Weights of a small GPT-style language model, trained from scratch on English Wikipedia: 6 heads of 64.
MLP neurons of a small language model. Each row is named by its layer, matrix (up: input weights) and neuron, and shows model dimensions 272-463. Each number is 128 + 32 x the weight over its row's rms, rounded and kept within 0 to 255. Numbers have three digits each.
After each neuron's rows, "fires after" lists the tokens most often just before its 100 highest values on Wikipedia text that the model never trained on.

L9.up165:092161151142195130114184133059123130163107130126099123110191112215117130130087140121132109113163151163130163102143169109143105127142120109138127140152114080142162145115125151116160065144134098108097132118128128158137247085139142138131144127170155136124141159123160118133169083124144138135150201137165139098089069096105167123118101075142120108044097138118177096135099141129082065100126110065118119114124117101088128183165148153132123116150100176105135115173146115101098110122124152207147087154123127159140144087167197085144140112143107122163220139153167145146124116128076132110
fires after: " the", "The", " The"

L6.up566:124136139099154169115175158094146110160150134130069084129128137173161158082100136133203182107182132155139130105106109158151138161138123140134117186175066095145111147061143126118194097140100092182177122135071144110134137119117100146115164173098126069122160184142148188120106067120115090216109205166083086107154134085095085142103190133162162107089112193079137107180175153161102089114138096098143163110099102213109090132132136122101118105155062144159131047102129110203111149079109162108129139113140121109168178149161175113110149156134075094185122117157145112145082168120150182152
fires after: "|", "==", "\n", "===", "-"

L9.up1365:168118158091137151146141153151148118185119146104097099106134140133105090120128092159123133130127158117134131128136170145069133165149153098140148156139172147139154098148096163062079149128128106153183096157128138153152152186174145134168130140110132109154112142200138113125089133095206190101129077098110148137165150124104111107093124024093156241121152110076151162123115146109160160113130146121122130101140159167133155093168133145147181091103120124143112170088167132158066149177110142082131147076090094119119112069083151133191099086174126140121124168146138131104150104099103136104
fires after: " on", "On", "born", "|", ":", " |"

L6.up920:121082127154164150093170138123074080171163137129132072106113152116067180094138056114086160123052112112144048127105152138155131136113121109151169141161181096180105165085121108122101089165132123161133165125133138183083104180163172128173148110199156155128142212158137113141097112116156099129112128145139126097109133114148156096172174113100108120092109146116146133096137110149139127113152175079158095187121124102133142109134089146121163159125106135189108108113141135130122131159085159197113095110113124159171109128119109113184087090216113116102110151122099092119130127052099092142
fires after: " the", ".", " The", " is", " has"

L6.up702:173185163108180158142119190104131117172060103071150133138158161136100138095127070122134117182062136068140172083166129132134108113179154142163154118101095141086131127159074122080119098135133137111172121076079123138133106103154047135098104164124168148145148140130084110111122145155152153157099174100173091104110118070096112094122132185124132103084067126094159133110170083171134100116135133026130136145137155148067112151167137085133154108102131094158090097098114105139153109110092133091131132132090139124211093111118160123168136139103082092056142117155139180105131093168105065122
fires after: " and", " of", " the"

L4.up345:113110184143147197086201113126160151133121195081138117153085103139131134114083151164133142091110160136132094090083098186117077117105147127086079079144135170087057122161133109115139096090120059156155162108165151082137137118154115095116104116088143144092126124110164134163168094151189153196156116155185180148146113110154109142137127149113122180123155116115108177138160157131111113139187161146178105143087124122140163118131164120083109127141064158146149127066148105129168131195099177133166179111117078111151119116164120193130072113170173134115090108135166169129116102100018124120
fires after: " |", ";", " 1", " —"

L4.up114:108149115168159151173154148116148112185119134169136115168112139180184178162108094109072116173142177144161089087142148131110055145123167101117134200110168111107101131149079086124109126117132142174160172107136126088074089108107104094067150164068123083153086131148136098166099133102081044175136101121159113162169129140180131139221154169058104159121112136155109132124198178165152125099137130091124172115115149092122129123103156126116186102131134123153155113103103103163142157091159149181162118163110114129118092176091092136155091178160137146076105146113145151132130159097142094161
fires after: " |", ",", " 2", " ("

L4.up361:135142111160172092138136172134081085184100126105082151123146155129125173129126102090089094107149177191111048115169173149141161162088119141163151161144155195110148139021163086103202094097107116152096135070094131085066146183186127120154179120123117119135184157118110127154095126130126070154132103116112050115110124126086185124111165166137138099074126117150089119181126162203098157129132150097140189160166132146103116119157160176117126142099131113090117122111127139172181135059183165175193081127106157145127084126072135130115164075148124123094112175116127178127128136143126109175
fires after: " 1", " ", " |", " 4", " 2", " 6"

L9.up664:112148156136138146135116141145102116105136121123104126125165149090128109106096119124132088108143140112111120129175187127143096173132208148202124184106092137165126164090145091127106082139074133088099166096113130129122225084177170069101127099192136135148148182154118128156171127148102134126156173180105174084081110081137165133144104147107191157106079153109127117129164134108144105115160090096137104150144171121086119172145181158121068131150128133127126058137099124101155106114159182155152134132107140144084126088182092106098171085126100101118098148146135097125142131111103172114
fires after: " the", " a", " The"

L6.up140:031173124167072092135125171191131170125103123139136171081108173121144109148115137139146105126141093115145128098125119255114129139111120094135111130138134131079138081109130151108143139139156144129093133142152112129133142093084127112074070180138083134000110136060157073094109141216114095114135150183119132125089138119161132200149115132116163121116098098136114154174114112184131138255103127106170144172115115167109116144147111177126129115142100167108161152165080165128162102149143101108095155128112114000176134094087127080104095132163142116124164096147149120111118125136107124184
fires after: " —", " ", " |", " 0"

L9.up874:099101109085150122089167075129142072165138168101115119130155076120088118099080117080152136080149141097136104145103135157134078149134157112107180137099087105184093107101086143170061086098093128158149200126138132088136127131114122181129100120163158127177091140146155163104119116118085123158099114148114146173101163089136112134121103158102156144119208156114185135136139108118058110096175142122153129083100126116154124159130147154080139120101151118192147109061171110137148107060126160186165136136152121128155110123114121181146066138156064129128118162130157168158152102162129086074
fires after: ".", ",", "\n"

L6.up1099:138136149137152144197148163097109113185130158136130126071195132166114132151130119099109105125085128136111070092156154140148156115189097104133100211099160139171151139102165084109167114191101111078148129151122128198057149130143146123086154052140113144125190185117106111113089147135139120115141073101180202096120141122120164130074182122201136109105102127090106120170144095105156155130123208131154162119110094170105134084185173121121108075143184170116124111127167102130113176129074148095172098131092191151140152130161191175163116061142100112102111124093077057094130198127123158143
fires after: " a", "-", " an", " one"

L9.up1104:140140170106123139123136129123137122186084174136096113117125154126074149100070132149176115119163182131084084119093095155121079133124160091087192132130128099087098111120156200168096109058131118102125110146143079098137147135130085151156135179124096127204076104152133068158184124137109167128115080133113130145136082143146153140151139127164121154106124183107192151149132155112145140131152136089143131116089163144144108124098081095114172109116168102184161121120133094143137176175121126079124177105080086091122113095127114169192101113100087115179094175162161084133132117136093110152
fires after: ":", ".", " |", "=", " –", " as"

L9.up1450:114098104128135166135120180133152098165132176146144100111125126151211121093166088128147105094112116116103116148126204147080110186185157151112160180119164096131159107070109056141169087140100097103134174155063115106076164104120158138184171141186142097148151131146134146067166120112083091111136141118030135100141143056114131120068167104145148100086113177146133134133058137173154175127120145126180106098107147108162160158167096127081150184102105100183161140153105103204105155134125147130092086102155140130144123117163084091092145087137124068144096158131132136131135155084160173098
fires after: "\n", "|"

L4.up1247:115125141194100184133131147130157121147056133129159091109129089137129151095093143063174154149141098055092102116117117129093140149107142122100134115153149121177135142182144114116101179085141133152152174152101102121131130100122144220096147152149170041145099177147115074146059130119102122153153052112152152145174099062147138131140116103094183117163152142139160131154141173102088113128143150095146255110143152146182160100134096066120156131172050106161139096106123098144136191096194127124113070067157129129135125171116105086135136170136137132136094091125137123077127116132118100154
fires after: " \"", " (", " —", " |", ",", " '"

L4.up1417:153111079062158164137134134088147097173153142112139093135064099133118135095110127124134180143090155185162141139143187128177076165150089118124159183145049076072133136057153110120167138111126097188177085133048125171138101162117096134150134138140119138132108127148160147100127088111138073173164159110086149167144087054100084091127171105118112146080123188055184139116126137112105104104161177087157130082093172169090113146145105126080135116134114141186108086105206075174135141143161174153165132086154137126154148104123176140142136129083024152127114165162100084144149156112159127175
fires after: "|", "\n", " No"

L9.up977:142184050146146159160138139126164113209116129114071146075121114149111090095117137129061119127165148077158148172160116140101133188180145126160185150063079093118118153132120168099202145118134114154117150172075135139185115148137085147133146123102123131115111152092124165113148140136135191141117118076157159091101152183105152147112105137072098169100136154095223072063134144132133158134106108069137113200099115162121153120123094099154115154131138146198133173108111134158118120102093137105129106151112146105153120113080170131224108065128176136154180167178145162144182079157163182113
fires after: "\n", " on", "On", ".", " his"

L6.up287:114103177089185145140147151105114141241068130150183119138115116175188107097114150185114109137089184141108155093093147148071137096130098098108142098112081132115107097133122079126139111154112099170124157119152121131161142138097153113134189192099052163143110120173135149120088150123134102114098126110088109147146071096159098157110152107096118170094119126106121137136185149118134109104129148072169191104094116128097213140124085135103196071156119133136118098108164089169071204110118147115078108089087163095164132120157075085122160153129060127125109120157153120139121125098100115207
fires after: "-", "|", ":", "\n", " |"

L6.up1162:136145104069134125124126194136111077107188130087154073110083098119122210131075131137209135137088123160063124098112099112098101142141185097153129173102138122145138138157138125116090141141145124080154155141140168125164120138170165216138186041121184185110098131144109140126073155105134168146093132123105136106127127093127151106193097133084104066174157130130209090079114131081098168108124132084149126148129137156142108106167084135101169119100115142109135115095163124125137176157094149169140103104131085091095050140129155078180063057255088141166093147155126155173134127148091143170
fires after: ",", " ISBN", ".", " by", " he"

L9.up125:149159144129146148133168121093138091122103162133062156115130129132121149139096160119151156103081131179143098170134154174155129181137098173155137204088128121145109156097150116144170135131140078084148138141056119160167133117091102129135145113097152161106118101151174149085140174092164127153107166089075184122113111134098116120069143062128109120093131202072192098103101129156161105148134187146202108066080158121154158092185137096099135093114106109180088128132147152120137177147080119092132097128159087104114166109097130114051130075110108129136120125168170090154114149094116178128
fires after: "|", " |", "F"

L2.up173:138130125231174149126171122150117123141155179110131060127140145171135116103044118106145144101136102155122118075119152160110084180128142085210143095152186136144086159098152158170136096159118076131132136169072100142140173141123098115167142150128139137095150149131141168109112136105064085149133124135080126128108148060150149139123150145136141170157128144136169156171184124155091136146144143123134123159072138197142161087115097085076200210154053109129098099110150116166118115103105161157150086084150126100097117130069137169116106082109138153160112133190138122114115094108174129155
fires after: "\n"

L9.up890:101148056138103138130122159131121050085149144141102117163089094110121147077109141166105145126086124142060112152131143148039117202145106129122127182177093148042100107133135161137168074089134117144120178087149141136102137130114165118144106191141116149155141094084150068110152134108131113179123080138130150143139102126203105134108197159072134161145095132131156118114138124183094096132162170092149171096130123150169159144131146096137163127139097119223147073074150161156087135175088147107119109099114094137145112146136091104145160107167093116170101172164113148115145128069121175107
fires after: ".", ";", ",", " as"

L4.up176:107163153165065110149150184145109120175097150143104171074136139081146152132113071081163072121158097124067078127201105185093052101126112100135172120148126100131116112136184165108093135079138116133127112109127151127101161133087094132133079156162163148108135173100104085164081150094164101178131107226154101110110126138154162177077137122128184149179150135155168171181151138183093122183147112100170182135111186181187102121148107118096141129113099105124123154169118123133124058053150155111113119101149096098151143110121112161139111118161131155094171134100104106102097167142111146117
fires after: " |", " ", " —", " 1", "–"

L9.up91:129132127135129138147125165116118075160169085156115105096167130131141147090146100114152123171117156143103107074159101145139102148143106106105198147133156177169139159098121109146161142143133100116113131133108183137097165131130157081167167180180136119127212164132188155147089110110147123108071146095064149081150078090093138129117135113064139134075171171121161112118129114091172136130169118080154111150124124161107131093144077092040128155123083158120151159103125134171107171117148146177099083107097133089126126126099094111115145102139222111186093154156156139115174101077136157113
fires after: "\n"

L4.up761:121167113128132129139131154132086123180174126101113106121088146087094186078058145161177099114090166063146161060142201121127117150163180135102167111106111046126131080144148147085148095164108132146143138078138122157114075121150119137144096140096104140110188132136086159122168108136107123149114108117148099083135109115105123124154166136074105149120110114148166139145152134108127078141147094118141139149115109124184156165125093131130145111149138135169146070092148146137135118131115151234097106050105077110138118079132154106167111133118114107129155147178078155076149056103056103151
fires after: ".", "\n", "==", ","

L9.up951:119111063140143105095099165117146036137139157126165094120087153087165143077121139103160168132107061157074081103125093185123126198120143096117159154146168081177114157125121081161121138128136157105123148134120124095126188111158140166110131135160117095152096126170145144120120086123153139116084083158141150123161175116120082134128172125052128115155144143112183121077160120197113110095168167083143083110160139169144173078169190106163153100136124106149132100136176146149105150103139188188120155076135138143154080149140152111153126131152111058189139188221150162185149089127139141152
fires after: "\n", ".", ","

L6.up479:157128192156153128183126134124173087142124153138081129147190160107106120076140073090155131114150133085162140067143118134152146109137153137152149108083167114118140196167114113088108079083134128116118158117058103180136159114108146145134179091126150165136133116160079119143193127132082161115144174172127148045108128079113161110144154183107159080118095112081149154076173095180165073123159095083123099141126135101134107101098137140106105096172115123164039158103143121115101125128121128210121166111126141131177135094144118125167127154168156102143111166105122143094107084093073086129
fires after: " the", " The", " and", ","

L6.up1128:134114158100147131085139080094103059151108145133149083116140114139123196091157157115156065127127180143095105109116118132129076161142083095073117134119110122186120123084135085154205102122070121094137200157134107120086168082138064100124157121074119098142150108148147073122108123152104074152132146142068135171185126133176113069142111135145078180100140152190155097141148180129110139118144121066143119128100112100106142127132155152072186067145126130199122074109130119181140202111122178158120121095113142119094132159155152152099099090161099114154145175115112126190135123119122122213
fires after: "|", ",", "-", " along", " —"

L6.up886:098137134037180106151107129143122084164141133169124137121139167102110119060139133110169131142163116162073045129226172131168116173105074115097102179178123165121133150095135085062187121206165134197134139147114186116092123119135160124159121133089155150132160125128166101130126106168136094127127101120115100132081078100089114090152150064105113104127080092180153194086117168165134131124145200061123128196100141166152203062133111101121144121136146139137119129096118132159049150128051144092154156083120128122155152182121173174179099137117124121106107214140128092097165087090088117175
fires after: ".", "8", "6"

L6.up1329:106113095090115149129111116121162105161141126143109076145137109106061152083131108125226149149122128110082120066125156161170047149160112081114163116153154127113126138101149118123116153124132106164202119108088123092083106134099139172158126172146131097148093136156086134129135129128123052100131122151092109104103104077065131129091221126061157203152091177089165161154144144109115123111145182068168100128125210094175152091058082094076143129146121091187080107133130119131104186144135131176131168081153105123126119154107126141120128151160061046146147137140170067127182186085094130206
fires after: ".", "\n", " \""

L6.up1437:172086115142127166111146126118076107185156133130086082142049157149099130111099167125158150115171135174162076082121141125147123173137094102147150191197086123094112102105155166151132153155131112132133090112118141139111137105160119150134151192183103103140139148159131165123127087126137082162128172139072102135154113072116121124189134104108150082046167145112146128199153158136144125136176089084152181134118137166116172131150096096111153169134103132181146119119115136209088150156129151164106123120102133140110066192148097152139063104124097094168118119162149150132153085070181133127
fires after: "\n", "|", " Racing"

L4.up921:162122175168150124135136127139134114159117120155117095076164149124145198125105122079157097102160087099080126053103107115145166137138170140147115074120130148183130188081093066122142086094162128099116209089152130118130144094108115183134152128130194153130147150148109139149090158124068189156132045116145141127093145121194128155091172154119186127123124111116153137147206113118101093119135124062144139178105124181136149083100115081138126141206085124134102107115125123104158160124162132192126077125121092144181066170155141121129149095208139112151136153145138165079139087128079085152
fires after: " |"

L9.up479:171091150132163099101148099123153136166160186153082084123131128131138167079149152114110078118135126191121122092111147187152107205083199098149156134080133091084094147138133125097190095070081071127111134163123168148151171127071104117145169093133105171144096110140133144176120153135164141123098126108126141152164125095104155051104167127081163213054076122128181103160088109164158117205142114166166165091134109109167128098148143130128020089185114143183124060156122159174157127150127111107084103164109101078170189121153099134076119136094142142154077146129159121128137152144082135137
fires after: " |", " "

L6.up175:162147123123114141114128156137081040129149140113083060134103160136123135132109103120098173144133123154111075174104112143161071230123103082198147211171142138093122188077131136112140091129129102164176147091099090158143148137107150145146160122189134090122166154097108127131121113132114110149090093120093075077125119100108125143089145163092121082107108222080156151134143149118114113110112142059149089146149148176134170083117147097130169174140114110146096117137106140126111131083163168188150129134127133113138114115092146134093111060184125143190098168117168127116112115086113154215
fires after: "\n", ")", " is", "-", " was", "|"

L4.up170:127136062120137121095133130105105101129192137116060119094102102107191156115158146098114122126136115099078081067132148127100116152140113138100144164127108111096115178041168094212130101126151111125125138118113114140118176115093112122165140168168083148121130140149097129133137138113115110134157154148068164121111134125106117109068153143084169140077170083128149101140143151104123099114146183073123100169124151101120101098099155106102112144177100216127111120130138123155203206130180141182141144097114122121143119142107129111085151124170121149153113167161173127081164114123152176201
fires after: ".", "\n", " |", " —"

L4.up688:147132096091154150141132108126135104155189157158082139127120087108126109081158180130171125154170126129099115105138150131140092163206128127122183124097039131107120163029196124188108112195094115122176126115055079153116195124110169161191159164133117096133180114188085149106121099095122133140140148103066130091131108087111096078119168135070141097132134110099183103161149159115138104113153162049134077161146135150148179111117132068101104121182066170151094131129161127152048163172175161147092169109135146120125137129122072147119108111132066137173163164136148125100156131086121140144
fires after: "\n", "."

L4.up1007:106144103110131156178118161102079125107198155110116156129127103118129135093111099111060134136107119136120015107217124120145140162146122107088119150167151183106124124108160106155151106148177105135112127114109169121109109148117098110183144106129123191149178086131075127156118167127088091092145033109134048157076092113080128097120181141142153094160139115146061098164086100216131114128153128070143125141161155172139143173126131129114112153100132113128108178117149126162135164096162131210190115102112150138116132117110106217114154090146143105088114156106138122105167125122142126112
fires after: ".", "2", "8", "4", "3", "%"

L2.up1255:081155145162180179113131183108139131130112116133129109103149117148071111100090149127151097136153089107067183092111131150139128124129149125136163117109146150158092172099122067163123052131128080134169133059094114117145146142137115091132174115119178193106114127103102190107154183169135171169189183138132124111105164101138090128189132151123188159161141095096139140114209083127077122121172109113186093189024128147151133066081099072103157174185070108150098167111147121115135133101185125117146069099119123094142068167166175172135128086139114134095136127138104128094124089087127091144
fires after: "\n"

L6.up1433:112149132128113089143111126224121131158097079124164190115139158100132101140122110124122081104115104139108142116110128236111126115122087127107094122104089113134127116153155155097118131113096150101106097130107135113137094127105098102104071113083109126000140104081143094120136114203113107084131158182139126109126153131138162171099142153148141123185131101189151082127157102088107140255101132135165123129131058146105107150119116139155127111126123149121164126197072200080137094109119087110110129091128112000155136119106130156127135103109160160139184084085125130137057093110135141122
fires after: "\n", ".", "|", "-"

L6.up1097:071118157179151138090159202140090132129099132139144157136111113137123182101139108149149105166134110152118129087138092195099125137099083120137123141143211054150090104166145106054148098146088103128154128123136149169137120134124113125069145148128114133111076179097148140158180113107116137133114075136080145156094153136153176157106156161184103169132119079112131151166156130163095156133134146194199097143047097072109138073112135153100110162120077158149116101120137112116117070088086149099178158099192086101153103156110216125103145128152114142141123108133133131129080139148107128150
fires after: " |", " ", " 0", " —"

L4.up1140:167126158200103112067124147123125098162121162111121094097133185101101176114119078132207100091156141114094124046143101111083145131109159146142113139100088113105092133090086126057113070125125137182117125072178173141148135154147119116133089150118157139148112134127131161159145109130113196137134092149169094116106123119123139157119166163086149153117121115132141126157150092145094094149128126127154136074151119087170146127177151157132093079144180140178175159120131152125184016155204148189125122155047096132190080097099169076148149088174115103142122152137129204105094105141101158138
fires after: " |", " —", " ", " Report"

L4.up674:143119132095161152097113138128219094193137148135106090149142142107092156099139141163163183117131156164128083101140152135149121152140133114177159170184136135178111171050150121092137131142123101159185108137084114135124144153077158179156139154085105084129099158158099172113121116113157071158136103092065143120110083090090153149054166143076172116157104141043122102138118144096105112128170188083162161089106107176152145101130092096104170201124100079111108062138165147141142181099137148123154148116157148117068110065172100156099118102093079085103129115165148154096133158078113113134
fires after: "\n", "|", " No", ".", " Pos", " "

L4.up49:142137089046117157131126127113147112100200131158140166090146125131130089109136109114157104108161106070111085140110190146125115198162106136098127218090091129126133162084144099092142137126101120117136126124048176070143101125117083150142183135076150113121173121134117157107108096139134088155153099132131096098144121077116084100099177135112149116169075065132179117153126154132087168125166209147145085170093118152127117148098119072081111128131079155148082121121142131105073128171098146196173109094136179107133139158152105194128081104133102143103142219119117123179148073114148139128
fires after: ".", "\n", "|", ".\""

L4.up1470:120132122124129145105121110139099076116164135105128097142178145125163094093170155168081144093047118072208092142153147109096142172091135114113187099127117147171134087114083124127125091189100121146087126104196072106097091149143127074152148144141115105155138184160089141154094172129161143119099088175161099112160124130187129137161156154051087110220171135124075151150101141119083148124137085174134095096138129144119139129150111138139188117110137112194099168148157133130157125137165156091136055154087118114116085130094101153157177055149115182102127147092105171117121105098105092107
fires after: ",", " to", " was"

L9.up845:135127179143097127131164202093118116183105175143121093079146115118077133153128158139117167073072110134114128079104105133158102122154095154114104131154081114193145151125122056109135121138145104202154088077124181133137138175108117100165107201166149113150198184135037167136115127136085181115122079196170084120135140092111030144131187161067164186128142163163113116149105126095030110109112146134130077070094146116181149140155126156118106158077080133126134120103150146165089175142157150113172150076153124145141113143118123119106110136148182095138154148109130136154122142087140091081
fires after: "-", " \"", " (", "\n", " un", " is"

L4.up430:054170173161124053161128174158108124156081138132128100059099157082132126147116094096131112095126145096095114132127103208078111118163111061106164139158157105153113139103145135110160141129134051144112099095109186189123177155121148154121160167149140113054216177109127079112170181136126062113130112219090084144134091150177135178104148150077109214138142137143148130213099151164131097175153171125206119123106105123119112130167148111111157149149080110111149110131093142147143132106070157133038111111043100100115092126147156137120112072165147149120159140169175135113084086115150157131
fires after: " ", " —", ")"

L9.up696:129105129150140114153164127112102121164132183125139101144130076101125123148075111117070145160159126116142162089167111116090115133125181123174112135139110088203137106086115145129111147127121116190122108110173125134087121119140065149045138069173115175155176139108107141116161119169097097096134125159121075143117101079116131142163156139109106124183119136156181138066182116136082128110130130138120118131122148127105156146145129114066160112130105099111082120156115141106179125118152117175107157165143168164138096135116148141134048102149080147155103131150101174163118143070129101115
fires after: " 1", " 0", " (", ",", "\n", "-"

L6.up1435:119107137172155134092149147103110114223142175138118145153148158139151176115125102120170131070108176120086111061109108136101074155099121086138098177160161159097074148134126086070175057095138115145131162113167169130111140160139165090138140158146161156153147200123162088170100089138127123186135115151166102104180124128184179129141095172100115175082120118143136166182104111170111094115134121117158117149143128148187122129145156130118138097139114152195156118086116071191135075146118148154079148102045116130191158142130100116131058114212119138144099121107175147073150123120053154175
fires after: " |", ";", " "

L4.up374:078144109165122109135150125153084093201153116117141099124038160149165140164104158198063168125056153076137162081152140143076145128121137089133081111174103145157089114116103125121139099160138113134134093052210105165104117106106166110093134161135085141079137180154134132153112132121139140129121106116117134121126080118188124108128155117075107128115155129107118146217128137136134144172162134121158174153099142160150177130160111105097191085110167162126173143099122138167151116162141174153136089163068096105112095164129067085091117084183100156152148139126131142123084118078081124121
fires after: " |", " —", ","

L4.up442:061106118191118066200134186122114114166074119168098142065143143017108206129114097100109092086175114124044119150131112145087134094141146079108107119176087162129107098168190189109159143066161110088127141166151133161129131106085142166131079087186116127086188151109098101153133116125106095175162088168127069107107084105155135178134104121153138158123160135135141154176145179136095118157140152128143248110065136156081121114123111093130183161132146101133140140135127129171175071076169144118147084118095080094134124100120057129105123099156113133121191133135139125141149126133090187089
fires after: " |", " —", "0", "4", "3"

L4.up886:139112054100189139093119133124136042184203132125094076122174143108098142095165114125117177135087133094157123104137130127108129207173166112168080079141135057189108158062153119164132121125106106166180163102121088128114130092095140144090189138093089089113161203151171126106092118119093111154107118083061127177142096130179131107042137139140167131003127192087188090144141128159131146119153178056148126124107121156080099108122086108149160136131138126128113107120146120164187172180083174203106150103129113122130093136132185131113132100135123107210096144169160122124136176165120199172
fires after: "\n", "-", " was", "|"

L4.up26:146129070062139128145127140110159112145174112134115077113076150094106123094170164154119160143126156172184116139176182137142090165181115063153127176102101110101121083067184177124137153127112115152150099116066081155111159117115157172154179141081092152114169100127134209102149082129119080164116163108065157179141113110096123112116126102152103122036162148113161123175090137181115171140170144117139191130100145215080133110163107120103134139124146099165107129143163136157076164112106140129127141130129132108117124150115177171087138091111062104145146137140154065136130120122191160146
fires after: "|", "\n", " No"

L6.up1328:121099074108167195081153122100165115155119141145117103122167085124125185116184094118168165134146155167138089138175139166164064132172123127083118160170131119141108115075155109098147143147109098179193128143108204141123141121108145097179147192154128050138135134156124167127105080132189060118137121125040095110149037114100095126101205131101095166101125189075145136132141126116129121130133169083163100077113151152102144163125118132079179131132118154211148071131145108097147160139155127116148178055160145114136173082159105112113114090114125111131122118155161141147120119026110113113
fires after: "\n", "|"

L6.up968:131145185153108113123111152138113123192095146134122097125120141133079135109099109133116173113057087097113137082123095115136151157146082147093146205113131152096124178158118087029122056160130113135156064165058138138153121141175116120153164130132155098115180165164077162140126058150122105162136152157094113112178147076080081159081182139143101145086146155103149122114102139120108142132125155069146126148148141162174163141120119104157102094162046130172164111117152163153117134090131113159108136110123204111198127097164130137194103082112092056130136102205123137078158087068106080131
fires after: "-", " \"", " well"

L9.up435:111113128151157129109162124153074099163114161111105056121181107182157152119122057091106138093074207145134053145099141135118145158128088118132108160105144116170137147077115111133207096123132128107063174195112129113141137099118131129158170092125092135167151130144167147203118115162135117166143077089071134128175182119102168119126159134092132174131127095126144102163088161198144167104170135135091076180165085138148152143110149140096104135134148097176119070139081172179153159080139155110110140145093152150146181151093147125074073119091157071129124136111136172163152101103111130184
fires after: " |", "\n", " are"

L4.up700:137105171171143117097145134091130106161064161165125097133186141154133124103108087026170067104156145121059115075132127134151080145083163132138085164141164156119117155098107070123176038093154127160105170116166198066070177076156108117132111146112157147131113138138151123167068117129090134155139146155135113104120111139161131139059116173108154168090160141086173152134164132123132140128143172115124130154124173125106110097116129124101105112150102136183144101083118103122187111142158134187110119108050153137158148165179164156119123145190112123073112155116099183153144085132076124151
fires after: " |"

L4.up1100:154126080075153156126122124096162115179146116147084079114161122127145142097109108115100145168146127119169113078170158129170116160192150151117174234132059134140105162068173122146139161139106088163199155076093098179094118153093135188151151141116168095132172166153127219115086093118129096156112158127102129104145090070092096139130168145094072099102109212072175121131152164125097129115152177063149157141134164161104154122138087108112168134154104109183132078092175113127132173087158131182139086103134174139126120122149178151122116070157068110134129146154157159164130149126146144121
fires after: "\n"

L9.up425:126187152164161143141155202086093117136136082120156100141144153137140144132090106148154143106080122155160117116141117124127113210073050091155143155130122084187102161107152105109124000113150114122084113148129176171111159092102118132134149165124173111168135191139090182139125090161073133125147113092112057166157103143078148074163152105088201138083152123123139113149140126166112129127166143082112145138131102146179091156131087121138075133124105117169132171083085110119136146107205149223141116127120139097123136110095177109093070146113069098188110118103144116136145118132167135105
fires after: "|", "\n", " |", ";"

L6.up659:111132097108149109148180101119108119143145181101096151138186153150134163143135119109081170164127201068170105062123170151094084104093160100133117103173169148132102157169087186081160141126134093121164139120192154158122105213086171087109118152129162082100140138135138161163128090149178072156115109146118104142092141127164149169130150124073043128112100174109137151177112107119124110133148133097161130135116165105092110183105123145140154119101043100138112075089105142148112144151150171178095093132053166124098096152143071138148069172183103160090118131104147160111098154111062087153
fires after: " |", " (", ",", " /", " the", ":"